{
  "n_kv_head": 10,
  "norm_place": "out",
  "norm_eps": 1e-05,
  "bias": "none",
  "parallel_block": false,
  "init_std_down": 0.00299,
  "lr_head": 0.00459,
  "schedule": "cos",
  "final_lr_fraction": 0.0,
  "steps": 6769
}
MLP neurons of a small language model. Each row is named by its layer, matrix (gate and up: input weights; down: output weights) and neuron, and shows model dimensions 0-95. Each number is 500 + 50 x the weight over its row's rms, rounded and kept within 0 to 999. Numbers have three digits each. A neuron's up and down rows have the sign that makes its largest values positive.
After each neuron's rows, "fires on" lists the tokens most often at its 100 highest values on Wikipedia text that the model never trained on. A number after a token or word is its count.

L6.gate98:571575475607417449509536506515486491514466449443509451538488501431498568497529420411459489395560559467476456509519466501589585550484517424476514505530588485492537469467490512492501485573579495435540581474472453577505582438460546481508504510520582496522529465478517550493577489543513544528
L6.up98:515482466413424522630595452555479533533540428580490498372559558557531489546491434539579505478428501547568527532518421502397551446370491640519471524464469504507552629530448518524535501472455521500595530441502512406512496492458532556493460494540547478550467463600509530495519495552418414550
L6.down98:484450471492580476397396481496455441478559489460554490517406473456495424468532510445596505480444490489306525522398402544507515540465539441479352541452528481518480522524509508452509521521463542492543507566529479493535505501519452498525495580476375465382579414531524512515507537580543470548
fires on: "." 16, ".," 12, "-" 11, " to" 8, "," 6, ")." 5

L6.gate491:544514511468531480452494477534458488423492528456494481485551581603462506543470572540431559526520420431473546488423512563543501415556489516525507498474606539488512610427474460585416483499480467548590614503514465506518505497496588553456523540591438595518477395513602458586556475467405455504
L6.up491:439502486479491522442547461496484526481561431561503524465553480594462503444433488517454488467453554525526496540497602577553585443583511461559451474399563528508426496427499463562603520497395516488521584541547454474548550414559513530544392516472483579522459442527533424435488492464507515513
L6.down491:497435484405515499471441526399476418493478492595545497520485527410458544511502529528527556482590445566532442452461511446486550499494422443503482506509414523518484544494496533570434521497587493499506547551455559590608458558540460489406526541497491632503557445575612545442517489512513437494
fires on: " |" 42, "ura" 11, "=" 8, "-" 8, ":" 7, "|" 5

L6.gate1191:422499523460520459505476509507442549453505401448448526564464506548452491516528476460455536441473443596484547552519446434518411539474552539420488448494484423502550522654485428440560490410473451525419513536514494535523504506484513522554448423563549467491513476544490527526519445536564545508
L6.up1191:468545499567518547523429492397518480529594494513494494423537451519496493521467407486486416465466491609423464483531451475493548474437480472453567537492516500507515441518472563550381444447498540582462495446515500547474574469491419490508523467498489425509458504510542428553518524445514446514
L6.down1191:495466458536474508487444546426473537374563554535398477396437416537449549647435478543482448476523492473547465484632472520515394510582475543538448456427528492592460583505509404601526526514550469444532458477489497524483397553521493488554541515521479480527421544524584466537448549461518476444
fires on: " to" 33, " |" 16, " of" 14, " would" 8, " not" 5, " the" 4

L6.gate219:476487424334505474381581404553572529508496586510555619467483526514548420462444615483469439460564456527592563451549587546488569515458486431587488606528447481556489472461427515397490566574488534479530563455439496511437527530443502463413493464482489495477558481520533463469515518523459488525
L6.up219:445525493452539562398512484588612538612439547517468533523577533525495487589525530575447428487443522480447570540445482475503573554453402494571545471524521565587475492431466564512619446572435487427469607436518519572466445511467496481452488506466409560476509498487518526441442447473520501494
L6.down219:498479502515358603504497528514502527501541461542528569447514570438519544580463489520483459455531401563473493539586474503486462430446539533500481643427586519475478559519585404457425525499539464432580471538481465548514416509364472487514537555517519541477399443551575458515542516466518547504
fires on: " |" 66, " " 15, " by" 4

L3.gate1635:523523570529514527620463528431431543374505493458544462547560510527505519453474522486471487503540473543459412571540490504515540531475401518418560524551474557477453533466454519494406427569564450597488527625478594550535478474546431531538443646406594539393519564563503478514554578568513569515
L3.up1635:556399479464596479418503539489426446445464493473486415460471557482498493474473522422572445499590480535380492468519459448485410521546495435488507478486497513552554510515554545455510478499526512481528429532534589514498439486580493549512542446532449515440500417493479498447535524501429620547
L3.down1635:530507469526492492402488548486506396483541522537462520543553458426489520499591501571434440479489511551482475537541444563525517455501517615511491538531476502466497425524493456413550500455497455556471493409552425489586508517523484531551427546454488569422481385500586483609586478489524549530
fires on: " A" 21, "A" 19, " An" 9, " U" 5

L3.gate1582:364421535486433552525483477439495500530489551494525443533505455489447570472530530471485546517482426520496493571578484504558477531536474438461470514359436463516523454517506558435421591462476478536513460567472500462527607498485534473460461525560533428454525547479608482497524516484511524497
L3.up1582:463442545531478478463401516546485498558513474456500493467518502500535455560552442476418515585502482482455544499436551585655444498505471429549503514456541491448567582484578519481386498494519487457458469586530457416504467571436501612456515515477472458518530455477499481567433529461550579565
L3.down1582:447420559525512556469509428456495513527565440524484470451484460538504536497534559514403499538460559604497488480536486637624478384519501516410429533476471541479544466396562495400406504528558461411587483573550594365437549470437519458506460554475557423506419388484508462403526499548502553616
fires on: " |" 59, "|---|---|---|\n" 4

L6.gate904:500473492474542492471516491443539459531505496421517519507537366565426493458427572504376549514515491507495566487496486418608549411519430531470540459534526533498507462506557466475509495415558529425471398503519414473537476519584506487514504428538459490490546535485400562521417556414524421475
L6.up904:466525528453457501518491466467472525489537556548471518500521476402521539574527485421558546498507448516446536477566492489509476514486545473478483584653553499460436382565474531445470523478503477443561481537489638420483507487567502570492514465489499409465477532542563472464592516596510485466
L6.down904:448484522442461467576566510511529582549483416496605479481595413541500511629599468443488526557519477491474477472462488472559524494503515434476521542481496508442563532510471533632569466500403497481555566520482557392524522567468450564617519515414465448480357500472540503598476531412496491454
fires on: " |" 73, "." 12, "," 6, ")," 4

L3.gate1235:475433544462440561551467361518374580471491452409469476449483538441530445514481473474568518549537477451448563529596486546555554466375493443456458599540489528561542481628497527539461567451450535510517468558513505542496469456577503484507485536536498469504487506510550522463440453528500557522
L3.up1235:482540478555542561553545459520501472565522546562478472461514489537506525540538561517529508469437547477581529585360486390468473529455580446477497528511517522471406503498460426414554507539478462513517463500490494471545503522587495523444482538483508465532426431436463551499466501479545513486
L3.down1235:469433514470506626553543485403572472523571455515457534499498439490460373474497444442483500598466470528510532566507557467477443449556502509517422479492460508544471499498425574529564449518490399396555523544528596517444574451437455520559541540543483561502519536502547531489521575507595537453
fires on: " " 34, " Public" 8, " Plat" 7, " river" 5

L3.gate1439:417461555537504469472492543437499433456465441412456441417532538491407443560504474393506504481507415447465425477465488520488553505498427468491543524427438434570486428453485533416373497478533525558460471552491499435411432548419559458417464543411466464472528489488463504542439554486586441445
L3.up1439:503571544482515522513533542498439501524480489509504384460471465458556500596462466550495489516357577440494473427523456493460542554532495577413530637510561555571649563607588492417477418602477466484453550537528451536496542548494413520538457455520532574499447512483517562465527497625558501536
L3.down1439:458516563442582483481420481472529467456484483472464456465616514472565464504519534549472470504404413513514486442539463485478455588517531501537501512479545536502580549455480573487501460527521486389420560527473571511525554483578488514539332402496582416509528488461498517493449504503330477552
fires on: "." 45, "/" 11, "://" 8, "-A" 4

L6.gate416:434433517446472470545523543533504512509550414473461524517443476567469497513517550447511512562591542443515546535340533490521489478494489486487497464575501444480500410480578495446467467472445550458530473456526546413522540537481533547518469543522549482600509483508555556446521476541468495454
L6.up416:419604440465448616501414515524475462495548558481479460491462409524493495532479452524456571467485546488432512668583492444537493398574461453487464579522472547428493479504489433546484508522468550406499545510484474556527397593513543494514544383554497472533521471529384548578459491441490544498
L6.down416:528474474488554522401416486471539468513479513527550488454482495424478571413591526549538464499467534496484501458503579542502528492631562501582481473498525423548621516563486559567467423497514523453488504483491441500510552515553480464533462529453441583472556541586545578462497503472482511563
fires on: " |" 24, "ric" 11, ":" 10, " critic" 4, " final" 4

L6.gate446:521537511598528512435499524461460568547504447419517583418489519448429597540487589393598512457488538392482558455520455413582480490471554576481477507578556444484490437489522417514566525507462485538543458446584479459524526441580497427548511441501490510434526586522463475516449556493490375468
L6.up446:550467492542495453362444519556361559549492520482510544499472465511440560445502454609488500511556516456538463503484528502357465473449479514443539473480502511436442518602481484576540564528447527516467464470529392478499511489509541523539567394568496532483369569503447442478586543405525547445
L6.down446:359534448398571520593561572497429509463514578541471649499551471554493502407472394438502547469423589535527480442488432338539511509536555427585541494470563511502534510530427481469553521508530425419436510545486430490481556469522532472485534476506503523558450567554501542503449525606510615564
fires on: " of" 24, " that" 11, "," 9, " al" 7, " to" 6, " on" 5

L3.gate1566:387513494534503521492425454451525524544483477447464487534538499505425598517530459516513500531581611502448426527528575530498498498481480432448506542528492489490410507431545575557446422556481496427533424588537519541521413477498516534438433493494549493512498452469555348537415575496481425470
L3.up1566:552577440545555569508656527624565512541541539483541532526449454509542541537505472481483476490453482510492482509431512392571493534500542439492459527475499471612535532568525545505532555445554477485582481483458476522526560454533472491408505514509654542548447437376563538503472446483528512569
L3.down1566:524533518489458525557625583512463512451511472470548468489485503494506450473570435455449476451470495574505543496494461462518518477507613413463450576582562496534502534561590518427454593502502456492492554495364552466510544425530521502592472468494564521548474507450497508479474620517498547529
fires on: " |" 22, " |\n" 13, " OT" 6, " wrote" 5, " Score" 5, " based" 4

L3.gate952:516467525498474473544583584528448491589477522503565470577514499522543414548471455595576598479555465469470417513502489457559470479432548474406440396490553614479526554448514512482504474586533459479430422491440534453587524469523480430428443481461434462487471596454481485524467497504552491479
L3.up952:501550547468500540517421461495583522342443445431548482483556494534531394522534404409528542503497475530567612503439486420535517374468470455511546553562550436485545486602581526417487582466506482563483513647544503467456391494483527524542363490514446497489519545597533424477398523543465523531
L3.down952:491464553609504507509420425498561544503419550488473484522551524562516545414454501487341531495522559490453528498410560522468508501468489562544569477567506503478428401510426547581445509491442486415568494565456524556480480525539472546549460497474474456467500491588479461458532510499490530563
fires on: " National" 43, "″E" 9, " contract" 8, " km" 7

L6.gate1610:466462428391512529371469502414517513510584423466483540561526503492506499470517452521533558537474493483542602494485527566596552585542466570413455511514511546528535577447524392477543545500588487468501480508583509520523507524417457441584489465530556434617419379464603507525417472482559476514
L6.up1610:566545670475496517579456557477377510452516517472519581505522472545502545535506496514559554459442465471501531501594536395562481424482521478511447452573508416416516511517529385532557603498415520469596490526532509438545455577490536416433470476481428569524563544450466511473448572487492504443
L6.down1610:558508549554508528473528446526530586501506516509394578496507462453472424488520550578547459464600526500435563563487596571516485481463489529525548603492448528502586502488474545416502549454520516489526493511526491575437490485515470563506395571576483501463506555431536475423521600506489538433
fires on: ".\n\n" 42, ").\n\n" 4, " Erik" 4

L6.gate1689:467485409486452423421410524498371527362530510553471419425536558453484436470481623449469506525506512489448462522428477451537441486499407444466436510513468487508539518551434444442497408457539482452426480395506501587467493572454396479517453439544482485483466447442525482522498471474446480523
L6.up1689:548554632475495543498434546458460493535525442552568532481464465526462522489444572583513492549532578476505476436421505513428461597591489521495411482556358526485522420514535491433522557507532488469502494498500498494477467478439522442457407506500479467499570410491554424542517546433561476508
L6.down1689:503491541463492558494507572444446439510483338538516506520508571523533605534493558525467481500486522494482478483335491591494484543472508472417415440473379462546536410529441526540603539543538468485450526560462483522533564538481459567586458489455471480578443569537542486596490478505524529489
fires on: "," 32, "-" 25, " |" 5, "ji" 4

L6.gate751:500468489430430496464497512484408463538508492595488551535501497520534501483516441562484515484493424465508538536520487476415510409456593547603522496460413488507558501514568485515494470495517437481549550436533509430572582573537495510561576471557464509406507530489399533511539415498505554546
L6.up751:568576486396522476428531505468500566550548531570517539487504454420511468528555417448484541576566535431441531479434496458459508536551422496494520405517508554522510449554479514410449542495459575435413334614570524496556648576518522505520461419526493496576456526515514496466549491402494475535
L6.down751:473536495436578495556442499515500521437567511453495561520447550562514435500453504491424532429511484486481555534501583515441553535454437501514522464445463500462477465576420481506519512441554398449535519447472486515535495433529482482498522431533462531509490465542438471516496479586500593510
fires on: " on" 25, " of" 11, " to" 6, " with" 5, " about" 5, " by" 5

L3.gate1227:546587476560425443508556514527476513496439488534548496435488467504438478587574521534486528565491506470437593608442510552474503529420441535417454468490527505463549478608494423457479501412508533491521612486514515544438428476479558490538557487479497462537446556518478447485484544461459420455
L3.up1227:519490446514632522574499475595544432470565569483592556511512464516517517458496541513465540530530482486581457524423478467452470487474503445495573590461417518473452475501498471425502502426415467481378425510538511501539540404487547513455534538504510603479456473634589441582540495468456488428
L3.down1227:536485474539553464437455567509501506506563515561510511457505510458445532495574477489462554542431494511586483490516562471542452434467529486467496549390502525510474545515525386400596564421488536520548581570519440548506526411469474493574521605596534540577506507606486510528607506536457494478
fires on: ")," 28, " Japanese" 20, " a" 8, " an" 7, " American" 6, " =\n\n" 6

L6.gate279:483540442485559534498589509498451531362544502504498517522524503476462490390526530519496452469596509510491487549488478444467588541513425484590468436529534439529503412579490459460413563466565459545512442467537440533550449465452574527469570494501500498547450474466409519506482461523586517578
L6.up279:451426437373424477531468476531508493498486542557535496472446463471493497538505510529530399638442420537500545478515540465502509547516551471533523573375529474488483383530498569590431485504502505486519462526567537453527502477483482488538540532436492517597464516433513502483487517544572552474
L6.down279:579530629432469435452603557503503466458547479534498503482484472514571393484537540554508575431382432544518504493561458411510510518428460474544508413585541595477478501504450519462524464486520504516536454546475497609420548447553492500398600441507547482493477516498528499585400492496470495572
fires on: "." 83

L6.gate67:442430505464505461524531512469564469454424530542496570557489432584470450566526491541547503448516494517507482505508406435439502494485436453488480559509491520574472552490433527500512491485501459491500548483580483540446508438460440400449458489513502529431439516557478536548452434553439467501
L6.up67:464500596529492579463554483508423489468512514416625395457493542447507512461543512576538491486490563542515535429386527539484491486484600601527526413463575516421491585467493498511535482532527498548538434483519508501510497565559525548522496453508526560401401453569419449474497496430432544607
L6.down67:438541478458511542502502438547461530475517535553408525551570429550521543525462481521503474517503532442518456433480476525482401516552513449478506454544551449600526430556531652490537488499496508449558538385514589436529517556497436412405549468608541521543599514588481465466497481500537589503
fires on: " of" 51, "," 11, ")," 6, " de" 4, " the" 4

L6.gate83:477543533465399508493454445464453502475598518498491430573490463496463445466531494462529540511517588493473486577462435504475513540542554477514510521498479464557520543474520463462509580479522452478601449522502518497490563441504522473536553535512480429436582458496540588475431470545450516547
L6.up83:554521546516584452573474489476539533583470601507531590412568475426488483449494473446508502540425490601540488462446489491628533443557439474656541449545515525510542527494457540505506548446504513522549429496493557432458453463406591393472447500501498462521485470534486462510540502458532415529
L6.down83:524565427354441422518443522437573582457512510463531376446452633541528446530522449527371507522448498435448532467522452571519488534458533521593448501447484459511506437497498494386484561590472511423531463440521551458554543581540409514626540503563489419429511451601507513499427565505431448543
fires on: "." 79, "-" 12

L3.gate1480:465528497523513497510521463524494490405464566575535589547465615506531504441486449582509462577527520556613574472450428535541530469500633453517524588581513434432533471476534492521522534476443523441473553405477460493520584445573379542479385549553493539549474440530479493494576536500394498477
L3.up1480:480417431501540475484516576583452514483577573459492452484558394492629599502395451547498423578518525460496598461550413513433491541406595584518504458469537503507461530457498560491516557514506480551471383571516442482483498492491450520463532568430568479352538502548426490456514475583435478584
L3.down1480:506545507461499543475510468433493525447522576468483502541493594496517547471433521519552466556490475534520572472525553572496378461460526588466480460485499386574474473639480567525473527528545473465606567594473522517583513604547508482591513528458488517534449445642476387440501455502561517524
fires on: " s" 45, " S" 37, "S" 6

L6.gate1267:374555517576505509506539505469499425615602560457482511506467548479524515475600485507531525431501655511546575595528498515460449593521581523533475515578491469483431532354561493455349535489538514507513488483461483602468474590471571385522472547468554432470515517434518524507558425443564585469
L6.up1267:481534475483497452488392505466489553512507500509521480412401526502500514459419467547445574465420498507563547501503530486459504449468451496492472564499520592466527518460545472470451432549472480578482488443495481532487440515538515486496470533480476489565422535530435474476450501476446478428
L6.down1267:469559492454512461582501554562465606510588373576491463555448530514457384422452525514494567554565475449437568509430567487540460473457499502553504427482468500590511443429522629480408419486475495503580546448516541553434493413575540578479469447494543529504479489523458504496511553482613478471
fires on: " of" 21, " to" 21, " in" 11, " until" 11, " since" 4, " |" 4

L3.gate1265:590564498463594496467489452603449558510450417471440441576530435492508467395487442466540567596512533556553479546483483423479434503585502486435491529558518453521529494517438480621535455545459540465468532471520454566541466504599450490513524578501520513438480415497477517491482612593437607531
L3.up1265:524630518560508553563497488595563535432475398510444464468560498519502488491449449514576428592536531502469449501432518510529483449513577511509597436458532488612515481415445535531389479461475490448512460594514508489504508495559560510535482505581467526424490523504536602515480576528514504438
L3.down1265:528523469441491479558549490564445464390382519545479568563459538462479501481510513489445502565441488475443476549527517522400471481482546435489546437585501456498469450531511564460432486512544448570441460586478571495453495458453528553502524500538472514408440525503513469464523472570542542545
fires on: " G" 67, " g" 12, "G" 10, " Gh" 4

L6.gate1270:543552426424446450538508609410600558532534501510498402521486478584447438505431499513502584443502424563518551450569483552461400497474494550525540469481476458473533531500558555570497443475478469501505445516491490584474575558475543470486480527470504410458437492597470538528519504530529455528
L6.up1270:548488527539530514479441486425437497539552414487482461555447528472527568427467456498470485464521636547428551452563532521471522502481465568468508560479529458527485526429501530429495534470384502468513551572514569509538528488539562480355501532492462561473480463498464511571578462541522381581
L6.down1270:545555478553386454500530467508422491480584530443414521519431494480500516517416475428385503419500486428539476629491520528501423471550525524521520466442468588434510530511414437468502490515474553473471518463461505529582504470529524412509471464472457493458511441510497460543530489529467407556
fires on: " the" 23, " of" 18, " at" 9, " (" 7, " near" 4, " and" 4

L6.gate372:480453512483459527563623458462550457485521519592544541505427436502505549489512508447432514464458550481559486572451504560535469454560491501500464555501481504555466533500538509530512469515506551555506549512423559484472460469529517458560404422452475538403432481593528527533419488492610512545
L6.up372:473478435454478573544398513445560464474509505481540520465468381461489539502511462446483452529537543427492488498488593437550540506480478602528482509470495513445469540399509483488463591550595402554432416468492501582489468496592399513430485579519510514559494536513582471513598497482409519497
L6.down372:467547538447411460470460448585518448510550477454446456456549498420592539495483502540482517573468522533542495489576475524556428416481532508510484524467572459471468568433451494421467538498453470485468409530458492541496500488544552449498511569453520529558395578620485524410486553534474480507
fires on: "," 26, " and" 13, " of" 10, " in" 8, " |" 5

L3.gate176:581499477522526430471575522475539385383533400552538452525505520485531472564435548497445544434574486517505476561511495521560438473440383522543522577446450522559517517425487472501496516511531588519465466524489498523490459526444457538449425521495477480492458527467500555521457516533451555598
L3.up176:537542514519477556513346543514546553517509413504468505524422535523401537566507483572501458487493512442493478546538462488466467485556487523453654573552556489493506451505476437562486474525564496507472532506431555577540514567544510469567444527526435450548445465514445508460513415537534527521
L3.down176:437507480530465485520517477581403541469502391481454464503451591511609535469437514552514438375478493552511412475509459476481469506476502518567488558500505408424568549555575493543500521450550505502393508479478527551497522562527458481510354616427368505483504456420501527527600607552526435496
fires on: "s" 38, "ens" 7, "ed" 6, "rol" 4, "ors" 4

L3.gate875:483571505600604473503555535514505527543502453535560559491432532493581528479525441523465468513486579518498489482560481481538544616487513393540470503466510565508492520525442491523479500574512518498514575495543546560494508499508450467415552398532452495532470530418498520571530482517541567545
L3.up875:558585397487468520476566487563645558590539527435425480545543518548391366473504404429543436445547464530480540445533404518539391507578457427522416545516484396563492540523422496560534507478494457569444472501537496495532474548458509464496433503515494478510455313430544487503547399375507569569
L3.down875:491554529488534561534416430415456450589515538438403479594441495523502549493580588442510524563515466535411518514568554413492428412467442508475540439528548560415511556490535500473540457527512513459487612468432468519474508456457543505565481532535513538563464433542477498537527548491474556560
fires on: " |" 30, " every" 7, " Title" 5, " Got" 5, " episode" 4, " No" 4

L3.gate1669:508498515524625446512565504427507458432571494511495430493412457507475531430459483443455438527485450502579455564422470450498522532504569529545581473534500513504447485505429544427486455522556502499470511491468541468534437446489486516526526469498521521535491546596442453389495466546391548550
L3.up1669:574577507404555484504451539449502546600523549531538436536480518557593516522452544520478558465508507474430484579473494396559531501437417506494509468557467557439552494521514504442568518468413547461519559545468515532473489539543464401450456509537493533518527468548520595476619482463509532490
L3.down1669:529520486490559511526529487423572538526486550455473452473482471494493521483520429459410480588533511421423515446540531510485486532466501568477492443374584507490526486522609520532482534397499410461528541432460472610448446500511516520463496523553558537512471480589544552470487437557514485479
fires on: " Dr" 23, " tr" 17, " prot" 6, " Hol" 5

L3.gate1518:621410555440455554410497570509530526443466574467562437516531435532476461480481488586536522515480487500450582518525532518483549554433414474401512526512494440452465514649409541442484538482461498482546541507483487469585516519364479563505551454557506656418472481502428486428541491550508480540
L3.up1518:534499526485457467526562484437530547442485492421460534487481472432510503470481511461477517446506563403477438559541563421567580523378470548493548561444425483531420509542493477475528568458494463488496524494434480523538461511565453509469518633540545439467479455588477494441463527486475477519
L3.down1518:464542534465465408466456500476549553505440497547467495537541491552478504459523425577487588483431540558528578485506508527483491489493502523488500612481492390473405523512455582468416545516547520432593530537486483577520603475420500522532503485575492534503437440548503570379569476502444497440
fires on: " S" 87, " =\n\n" 13

L6.gate135:530514570533505437463480606512477570575598393530425484472524556568499584417468560524526542541413525513499574494504500456358438492401455491529403430530458570517434516488567509495490527493592561513491500481526449558561525565551490509503428471563446476535439513594535456458432454464487454507
L6.up135:456463497486526550505411466696550559535458538545510438441559567616474578480441507499476548406479534489533472607444549464542454571463456502368437462556534521542499448456495490471431530515444476515568539506509506436480499489451461559482438489588522488635500443516433578506579412576467531524
L6.down135:496440601486539493581464569430483494521462491529558485511477493511400499540508535469406412493479442415590422455580573482497600504487508509519472505499533438556529475466543482479522517488512588477528441524580465383423584540488549487570460536540493423583509480665519470478419393496471610521
fires on: " |" 32, "|" 11, " GER" 9, " by" 6, ":" 4, " NED" 4

L3.gate1047:507567506421453515583513474456448504559438493448580542408382462451573410469520482547567487573508577482628454441549491510430554433495524572595540437433497470489517489511404514561496584585533507450636472503548596493552518577565554470526445504421479509498564491586523511492399542497434498535
L3.up1047:413492461557486524514465452465580489563578595473507535583451433440526497474431521453527498539553559534488604533473476520570470550515536558517381448506566470406643483514373499543513510528525601428475574462470574438525512481501432518507508527504578478490554457530598573557501460446559607503
L3.down1047:444451476578518449516456462547512532447493525526459503456562434457578504457485503438476527433546479512456494573440547483498499518518539469514460492569536421508476524487381533540523601486521616524559473534532484486525595512467512493622493568512425578595487399556500537468579588462542409458
fires on: ".\n\n" 40, "." 12, "==\n\n" 9, "==\n" 7, " ==\n\n" 6

L3.gate1658:484393464490423463553526506457493577501487462546503493441495552545397458474479515494486438492459509500534560481490564476513451498393477473568579560532494514454378557553408468473509531571592481474531504573427546477520520460498516481478450499482414563496519530670510383510469447508529590509
L3.up1658:569492446521524564524524493499534524429507471470557536560538431508471586437517529552448507473558544517535432560503448480510504481506457463505450599493445482456483478508473471622506530528618459461548514578451516585538464452486497487523504510487500499542536582486488528460552431460491552536
L3.down1658:581502525439500539468514562525458602450541504465517501446510451373431391496548466455386599495521419497463576455496555486467499554459466543472512523476523554497432542561441512508461575484511503429545569486443472475511481443465482514583466483593473447554468531578559557508525411522621552542
fires on: " |" 48, ")" 16, " –" 9, ";" 8

L3.gate1402:365506571515528542450545447480461412495504575426419529471539549556517418573460399502472552598493475520457497544545518590455581631471517405448516563434553460476526449495432462524481529451443543584498538440560511595401571532436434583439450437428423486546507519497561474544501517525546479468
L3.up1402:469560582499525550527451499487525534520475514487560514458583532575507505495571537536476390551420473499551538492561439481497526586422532532452482574500517517645476527533489466481498421545505497502539494460425547571464435444437511523566577468385551433511518508372449452626433516488477486555
L3.down1402:512625490399458492470511508487499461428467527508472461521575482559562564500511506526543467471486527595497487462546465596523522558499505442515420495479482545587464577508609527436445459555446448457478540487451547515472491480511426402486482563570563539451567473429480585478494523477506525392
fires on: " |" 60, " |\n" 11, " Year" 5

L6.gate1556:512521398469477499510558534518525481410540480550469563551539425594542502515521486482544523554469522527539550453523462434645504474473511545507501553437486449447562461496451484497445527450507464487545525492516412543491445492557528553484501521533536483546492388519374551524466522561512570423
L6.up1556:472551512494388532458558518476541539449489427620481559544528455534489498495551487527499348523444482430476425468537552464377501493539469417519566510558509458486567483457413422511496596509538490487438571423580473555550528476536488508512542505410457498553558384467497484559604410539377484457
L6.down1556:544455491525499463474580435664491492485494477509505545577465587497549534363513505424482529623477507452532482483546512543499462562425451532571474493603439473466513557488523434550529538502478574412504407500550585581489495447465565437540482480492407492478546488533572551542480548509425543530
fires on: " G" 71, " R" 10

L6.gate1690:494546515540539485533472567483517504592511515547509499497353615553476502523526424511483504432478592462551537536431495503477513418553443491522543515469541529568457446568564523526468529501522657509547524472618629476544562525562507511485415476536457540455594480516565405524445484475538542521
L6.up1690:477426447553515483501481426474560474515498528481456519424473477490418525519431514514589501450494497444544533426358493473440470528418479463511477506494476436619461493529515494493479454462521522444467541469470508551463582474545434538549487503539506525526529406451560512461530426495457483586
L6.down1690:552539553490495501521582605480507436484505514487576494506516443489446478597450485511380539516546486507374513394482530533526485495479554542525537415518492496581533545448486532507478415524500450491463553578503520513591577508574499502523510441484517512406520497574428490505567591480572491524
fires on: " as" 28, " of" 14, " and" 8, "," 8, " called" 7, " in" 6

L6.gate54:452489425405430525463527456472491382565581500470493535544466418509519428505490525516536440560432490429488490470563538527428395451398499535480542453564394499455546403565458584451560610480610482515499449538545445569520460464510467556577537493582501573475486578503432451558429485507518553535
L6.up54:528494474406500492506485463492502515426531569493494571528562409480489490488583450449537527403484488507399571495546522555550433482518587517578491494538506518547588492502521626522453642452536601571501467516565521476462518560434491445512506582492478701547488431449457482518544596568536532580
L6.down54:500477558519578505456457520507565448432550532457454506454408514615551434497444509480455542487579527579584545439465454514343564490527506570446513508462573539525489475415517546536493479471470375490437478473534432485385543570483548499450505513464520527466516453424492490550486506491474500543
fires on: "b" 21, " G" 14, "G" 6, " W" 5, " Z" 5

L6.gate1406:559557500514494464443507550584522542497497451541485515441511588609521441490500537481501445477555515433484485475523516568504511571492492502470463505579454551577482518486545475369474470521446475634505620520568535508436434542561507506475558481531439455517572439571532551547517531471571602608
L6.up1406:596519502501478601381480542576494548435536573564510567463465449524585472436557491500401493478386420485467564402432537417583409442552434485582580451498513527519500498468578480403543488516582516480600511532542509546395455487487556496512470541547471429502400457529467386512460448501515454585
L6.down1406:498500492516626571570445533471568496491462549516485502448539484488427453470418589477495470514523481586580457507434609527498451434475482538475545511560498482486477498504460477647483478446529472431435352516542471427577440559405542497517498513491473474440553432482457464476500538399582510477
fires on: "." 63, ":" 4

L6.gate1445:498557458565493525459436429475466425548478499531491528499534502470500574495457476454545610498499530580520510462477457540450538497463530548494490595534532467446486494555484473493466524488434544460439537411481526543563476502533420521461444393608614416532412628485465513559445569490568438506
L6.up1445:410445439567560580561555477528495418513471512525517541542549534498465456521483548488599543464466540504430523514500509481571574470528434501505461534477534479523491592477427516533545546548476523469493503499508488542491451454499439595415490490434564507546504546467536525522484491401471498500
L6.down1445:500575498498547539496433531619520511574518463551490463520492545460537467484528427505499615525483477554530589483657494484533547510557515550442459563448527443526433541500538411546461498525566387537449547501535435528493525571440506593405581550488450525404594447511542595549506511660504541480
fires on: " " 82, " |" 10

L3.gate183:506487466489510518485539545465526477451523497394427426482552524557459504570547513540598599465599487391399494546566525465532512475519474548517558476461476545508515529530425458461569517466514563439477521525472555501481448545542517446489530482525516446533459382539518543497453521536532556495
L3.up183:508538469467509580516560561456519475518520538371514430498468535477516532576466480480482545500500473491528524469519506527467552568468574483522557523504404446395512482562416596553539451408504550485511583500438533354396538473595573457571437460480500503461493497502531576467508423476424502560
L3.down183:471510526496460507466512534621454523437508484488512491572509523523455500437500588393596494477471524515515494470513581497553425455534577395370513524565382476526525500465472453535601480521610499471504466507518516548508510695483479479570506567507369521468520510484603465479559566526495572457
fires on: ":" 26, "′" 18, "°" 18, " and" 14, " |" 7

L3.gate1268:502518534467555589582570444515507519428479553557472482457467479592567555478511510512565365575534437498517470477447465472543476556483409530500459471560456540522468513519460516513400509449571518469465488523484525491507474479402605353535615500552466445501466434557510594549458472528460534539
L3.up1268:449474427456451462442449561550521576535430533539546618487452461482499469413527445513570555508450518557575515476480535472511567515448452557494538570445523512468598492577481514591531488547487559440540474448523535489476511513395459508412516470529424511449561451383483529467445411586549551455
L3.down1268:459456533516544523627425576407572474518521532536476530488495466522491516428496490483497537490475476497472518607445582523534581469431467543468445532488514453518550452541516548505621521438504485458599450583457525561529484540539467499522413505469572545523582475478529504468566440510559487477
fires on: " " 78, "." 10, "–" 4